config.yaml
n_layer: 9
n_head: 8
head_dim: 64
norm_place: "pre"
norm_eps: 1e-05
rope_fraction: 1.0
extras: ["capped logits"]
init_std_o: 0.0225
optimizer: "muon_variant"
schedule: "cos"
final_lr_fraction: 0.1
MLP neurons of a small language model. Each row is named by its layer, matrix (gate and up: input weights) and neuron, and shows model dimensions 320-415. Each number is 50 + 12 x the weight over its row's rms, rounded and kept within 0 to 99. A neuron's up and down rows have the sign that makes its largest values positive.
After each neuron's rows, "fires on" lists the tokens most often at its 100 highest values on Wikipedia text that the model never trained on.

L4.gate1398:48 49 70 59 39 41 47 57 49 45 24 43 54 26 48 60 36 50 50 65 47 48 52 47 67 51 34 60 62 47 34 47 60 53 56 55 44 43 49 46 59 49 49 56 68 57 26 50 59 62 53 41 38 55 71 52 50 62 32 48 75 47 49 39 57 44 59 39 37 44 62 33 44 29 63 55 33 41 47 57 54 59 43 48 65 51 58 47 61 47 54 62 60 51 48 43
L4.up1398:42 48 45 34 41 69 48 44 55 50 36 35 45 47 53 56 59 53 28 26 53 72 44 62 55 44 72 38 51 50 35 49 52 56 61 53 55 48 57 69 48 60 27 44 50 46 51 60 59 52 52 59 47 42 43 54 29 62 27 77 37 61 67 44 43 69 44 34 37 35 50 64 55 61 62 22 38 39 38 65 46 60 48 39 60 46 74 22 60 45 42 45 46 67 57 57
fires on: " for", "'", " to", " in", " this", "ö"

L4.gate1901:63 52 64 46 45 60 53 78 66 32 40 32 58 49 64 48 26 48 58 69 40 61 26 38 31 51 67 61 39 35 55 42 60 61 44 67 69 59 54 49 25 44 66 68 73 70 52 60 44 66 65 58 66 43 62 59 59 58 55 42 38 59 72 34 53 72 48 53 69 18 57 45 57 56 47 37 45 46 50 65 48 36 32 37 52 39 47 50 33 49 73 36 37 41 54 69
L4.up1901:44 43 57 53 41 46 53 39 50 51 61 32 60 36 42 46 55 66 40 66 39 37 46 49 49 51 60 60 52 51 38 32 51 41 80 49 45 32 29 53 61 45 52 34 35 51 49 52 39 54 59 43 56 45 52 57 47 56 59 64 35 66 54 53 35 66 57 43 58 63 59 55 62 43 39 50 45 60 41 45 75 30 52 36 50 33 47 46 54 68 47 31 54 75 60 51
fires on: " on", " for"

L4.gate1285:47 70 48 55 35 58 46 50 43 42 49 54 33 62 66 45 39 25 48 42 49 44 47 69 45 43 56 32 54 59 56 43 54 44 74 62 40 56 48 50 54 62 31 41 29 54 53 58 44 72 41 46 72 61 18 55 62 53 36 46 68 41 39 39 41 34 61 55 54 81 60 43 64 67 55 58 63 36 58 49 44 51 48 61 53 18 70 57 39 41 49 48 59 50 55 37
L4.up1285:56 53 66 56 30 41 34 42 50 72 53 67 47 63 56 35 32 41 37 69 48 55 47 54 42 62 74 55 42 38 51 70 36 54 36 53 38 48 61 68 47 60 43 55 56 18 38 40 53 64 38 46 36 52 76 50 46 44 52 48 70 66 64 40 59 61 13 58 68 55 66 63 74 58 46 70 65 49 38 37 49 61 49 44 74 40 71 46 62 54 47 59 39 51 62 55
fires on: "\n", " to", "×", "il", "ig", "view"

L4.gate1185:59 61 61 59 46 61 31 39 58 35 57 25 52 65 49 42 66 62 48 47 51 57 36 61 56 40 66 83 30 75 57 54 42 44 66 60 24 60 53 49 51 67 28 45 59 26 58 39 39 73 56 57 45 47 48 56 63 46 43 65 50 52 53 41 74 53 71 47 67 39 58 41 63 56 31 64 60 67 22 43 47 32 59 40 47 15 43 35 22 42 50 40 53 38 55 53
L4.up1185:65 41 57 64 48 49 39 50 35 69 55 75 44 36 56 53 37 44 27 50 43 64 65 50 62 47 62 47 19 44 43 64 51 49 49 68 44 35 41 55 38 40 41 55 50 46 38 52 33 40 62 25 54 50 53 65 62 37 56 72 57 47 57 39 41 45 44 50 47 72 58 43 47 38 46 59 44 44 63 37 58 60 59 49 40 54 47 41 53 61 39 41 54 71 37 52
fires on: "il", "\n", " 6–", "ug", " Sil", "ar"

L4.gate1787:59 49 56 34 74 72 57 39 54 47 38 33 33 53 44 32 51 65 46 37 59 61 59 44 42 52 51 38 32 50 66 45 61 43 58 58 48 38 48 60 50 43 72 47 36 56 44 48 39 57 41 55 59 49 42 61 52 54 41 41 79 53 39 51 30 54 63 47 48 48 57 55 58 35 31 42 46 60 69 42 59 44 51 50 53 47 63 57 43 46 53 58 58 56 49 68
L4.up1787:73 59 49 55 34 43 44 48 57 34 49 45 64 44 60 63 73 53 49 39 64 56 61 59 52 42 41 52 55 49 33 55 64 30 27 64 45 58 37 41 53 47 73 52 52 50 58 66 60 33 67 36 32 75 53 49 56 55 41 43 51 41 62 54 46 46 44 42 60 41 53 41 56 45 41 61 42 71 69 47 28 56 54 59 54 41 28 63 68 60 58 39 39 60 29 78
fires on: " that", " to", " which", " main", " who", " for"

L4.gate867:40 51 62 59 37 52 29 36 46 51 36 54 41 72 62 52 56 56 55 64 67 55 59 48 42 66 54 52 44 42 74 33 59 61 32 48 26 68 42 67 52 35 46 37 61 57 42 46 49 58 42 37 51 37 83 38 56 50 43 76 51 70 52 46 48 30 21 52 46 63 58 51 51 60 54 62 66 50 23 35 43 37 26 54 47 63 49 41 71 59 58 67 53 36 45 54
L4.up867:26 76 37 54 49 44 48 52 21 47 43 55 52 38 48 52 61 57 41 42 45 48 35 51 30 69 65 52 11 47 51 61 62 52 51 24 47 45 56 44 62 57 64 58 78 53 53 66 53 47 61 33 49 51 57 23 59 49 69 28 47 36 55 35 27 68 48 33 28 62 60 67 32 47 51 73 65 36 54 45 76 41 40 59 47 66 41 39 30 47 57 51 37 41 47 43
fires on: " to", ",", " (", " in", " of"

L4.gate994:37 61 63 66 40 54 38 45 33 23 53 53 46 39 63 39 48 54 44 59 53 46 36 56 53 63 68 50 37 43 51 41 47 48 45 47 66 41 58 67 61 58 37 45 51 31 52 43 47 51 42 42 39 35 48 35 50 57 33 65 18 46 73 64 51 64 57 57 66 43 62 45 59 64 55 50 73 56 35 59 55 66 45 37 48 43 70 49 46 47 41 44 35 73 38 58
L4.up994:48 60 23 63 48 61 45 52 35 61 44 54 55 54 48 59 48 53 26 63 59 42 66 43 46 50 23 29 35 42 37 67 36 29 79 44 83 32 50 29 56 59 52 50 48 35 70 34 36 55 55 42 51 42 64 64 61 48 52 60 49 54 71 76 43 46 36 66 58 25 53 17 62 61 50 56 52 40 63 34 40 35 32 55 54 53 70 61 36 56 38 61 46 43 69 33
fires on: " the", " of", " a", " career", " at"

L4.gate553:28 57 43 26 68 63 61 68 35 50 61 42 52 44 63 66 52 34 36 64 45 57 18 52 51 57 58 42 64 35 56 54 43 63 33 47 51 45 59 67 66 54 55 60 64 51 50 47 49 55 57 56 14 40 58 53 46 51 60 39 34 45 77 54 38 63 41 52 46 49 51 47 48 25 44 42 44 41 58 51 67 72 28 48 40 55 48 35 52 33 46 33 58 57 43 43
L4.up553:40 43 55 44 41 60 49 58 47 58 63 18 51 38 40 37 56 49 55 43 38 40 29 38 68 22 46 42 45 46 44 44 36 60 55 45 50 33 27 55 34 60 56 47 44 54 57 61 54 34 79 50 55 56 64 39 53 54 49 62 54 57 65 45 47 74 64 54 43 50 49 77 78 56 47 51 40 51 12 53 70 36 62 44 63 28 67 19 62 60 78 38 64 40 50 69
fires on: " to", " for", " on", " in", "'"

L3.gate1227:19 52 67 74 33 46 41 42 56 56 55 60 39 44 47 34 55 44 44 55 63 70 50 46 64 65 47 45 51 61 46 31 68 52 45 81 40 60 50 48 40 41 45 60 44 56 49 35 46 51 51 36 70 45 57 63 50 40 58 56 46 60 57 64 49 37 41 43 61 63 49 40 22 41 46 52 52 51 50 64 50 65 65 65 55 60 45 77 53 34 62 48 43 50 38 41
L3.up1227:39 47 28 54 53 58 32 49 55 53 53 49 59 53 37 64 56 32 38 38 41 41 32 40 60 69 50 66 66 31 54 48 66 50 18 62 58 41 43 48 42 61 37 63 44 63 42 38 70 35 38 53 37 43 46 51 49 57 49 27 37 56 65 39 35 71 62 25 36 63 55 62 51 57 37 62 60 59 40 42 43 56 58 34 55 44 48 69 36 37 55 37 45 36 41 69
fires on: " to", " into", "a"

L4.gate517:43 39 54 76 59 63 44 50 45 48 30 62 26 78 62 66 48 47 45 49 34 54 47 36 43 78 66 40 19 63 46 60 56 47 34 57 34 15 52 56 72 28 46 49 49 46 72 36 36 64 40 43 64 40 48 48 70 47 42 44 63 46 48 50 48 47 44 71 51 27 46 46 70 40 73 46 30 64 65 45 53 59 44 61 47 35 31 63 41 59 65 49 66 62 53 53
L4.up517:51 58 62 43 62 57 42 43 43 37 54 44 62 31 50 43 78 42 54 34 67 51 63 56 41 64 59 35 46 81 59 72 36 60 57 69 46 53 53 64 47 56 50 54 47 19 51 45 28 44 63 51 38 59 37 50 58 39 48 40 39 75 32 43 47 59 48 37 47 34 46 40 58 33 37 50 62 46 63 65 46 51 39 68 52 46 47 64 34 68 51 55 61 69 25 50
fires on: " to", " help", " for", " in"

L4.gate1782:85 53 69 36 44 52 37 28 71 35 31 50 52 59 67 42 56 27 32 47 55 38 62 52 59 53 53 27 22 50 39 41 37 53 47 55 44 45 37 51 73 56 42 40 41 56 53 65 27 61 50 64 54 54 51 48 45 50 34 55 48 51 50 55 44 66 56 49 52 42 35 33 55 24 70 69 56 43 54 68 28 43 42 67 29 35 48 63 66 57 32 83 60 60 73 46
L4.up1782:71 53 85 59 61 38 54 44 62 54 43 58 52 49 54 48 65 57 56 66 39 67 36 58 34 48 52 53 40 71 56 55 45 50 51 71 43 58 33 51 57 34 35 39 31 45 40 31 42 63 38 53 59 33 55 34 50 47 45 42 26 57 47 57 41 62 31 61 45 37 29 37 64 30 59 48 53 65 68 63 30 53 51 61 65 43 46 57 50 80 62 64 50 91 48 59
fires on: " and", " of", "al", " for", " social", " to"

L4.gate957:28 57 58 49 41 27 57 69 49 46 47 44 44 41 43 33 72 48 55 47 47 48 66 31 80 32 72 51 48 30 46 51 65 58 55 41 45 51 49 62 45 49 46 48 55 40 33 28 43 59 57 58 67 48 59 51 64 57 33 66 44 58 43 57 45 66 36 53 65 55 52 61 45 49 47 36 49 49 57 70 34 53 44 49 62 52 63 57 65 25 57 38 32 58 75 48
L4.up957:55 48 37 61 64 47 57 38 28 43 39 73 55 72 69 71 37 34 46 56 20 82 58 39 42 50 48 38 57 40 37 51 65 69 36 47 69 48 52 63 54 42 58 51 57 58 40 61 43 43 51 32 45 62 47 39 38 54 34 36 56 50 59 45 62 48 55 52 43 41 60 77 50 47 52 36 45 19 63 48 47 56 62 58 60 40 58 55 32 37 52 44 57 43 68 45
fires on: " and", " to", " than", " from"

L4.gate1499:48 30 48 51 82 64 41 53 60 65 36 62 41 45 52 40 45 55 29 58 38 65 37 32 48 52 47 48 47 39 44 52 48 48 58 26 60 33 56 39 39 59 52 41 38 38 55 55 55 53 50 53 59 60 85 49 46 52 31 61 39 60 51 27 46 48 44 58 35 48 40 41 57 51 44 32 41 50 51 61 43 73 20 55 46 31 73 47 36 27 58 55 37 50 54 60
L4.up1499:40 44 61 49 48 71 38 35 60 48 46 56 45 45 34 63 53 40 66 40 49 59 37 65 39 71 50 41 46 41 52 75 53 52 66 58 77 52 56 29 39 71 50 65 49 61 51 54 47 38 57 38 47 60 77 67 51 55 60 47 57 59 65 53 58 40 35 64 44 38 57 48 51 46 34 47 66 60 70 42 54 52 31 31 43 44 50 70 36 41 39 43 46 63 44 35
fires on: " in", "\n", " of", " joined", " at"

L4.gate339:75 64 53 66 53 46 45 58 41 63 53 53 25 31 47 50 42 69 34 39 58 58 63 59 61 24 63 57 56 58 63 53 26 27 57 58 43 37 20 62 69 53 61 51 60 59 52 73 27 26 46 44 23 45 48 79 58 43 36 40 35 59 52 40 38 48 59 34 60 44 45 52 59 70 82 47 53 54 52 42 47 52 48 30 44 39 54 69 59 53 52 20 57 46 69 53
L4.up339:40 26 56 67 60 30 52 41 43 41 62 47 45 68 44 51 46 37 69 46 55 52 55 53 32 50 37 49 35 66 54 48 41 30 37 48 47 50 62 63 47 55 55 61 47 69 74 69 46 53 59 47 32 51 70 52 49 65 34 47 53 31 73 49 64 47 26 51 40 42 67 33 50 48 62 47 34 29 74 54 54 33 34 64 68 71 69 81 65 62 48 38 61 59 37 58
fires on: " |"

L4.gate819:31 57 51 52 51 47 52 55 45 35 52 46 40 36 25 55 53 54 36 55 65 51 56 47 44 39 66 48 49 65 38 56 62 44 53 52 69 41 79 68 54 60 75 47 54 27 44 58 61 52 40 56 52 47 38 56 56 43 47 42 55 43 63 55 37 53 36 39 60 52 57 46 56 78 68 83 53 52 53 72 69 59 49 41 55 46 40 70 44 48 50 52 50 60 59 45
L4.up819:41 52 42 56 60 35 35 53 47 43 36 49 49 54 58 63 38 32 44 42 56 60 39 55 48 41 36 38 57 66 41 43 55 43 23 48 58 38 64 49 53 73 36 47 48 39 61 48 47 56 75 61 49 67 42 59 55 48 54 56 54 53 70 41 67 64 31 63 55 54 48 50 51 62 44 42 54 43 49 39 71 66 39 37 61 62 65 41 40 45 59 56 43 35 39 51
fires on: " the", " at"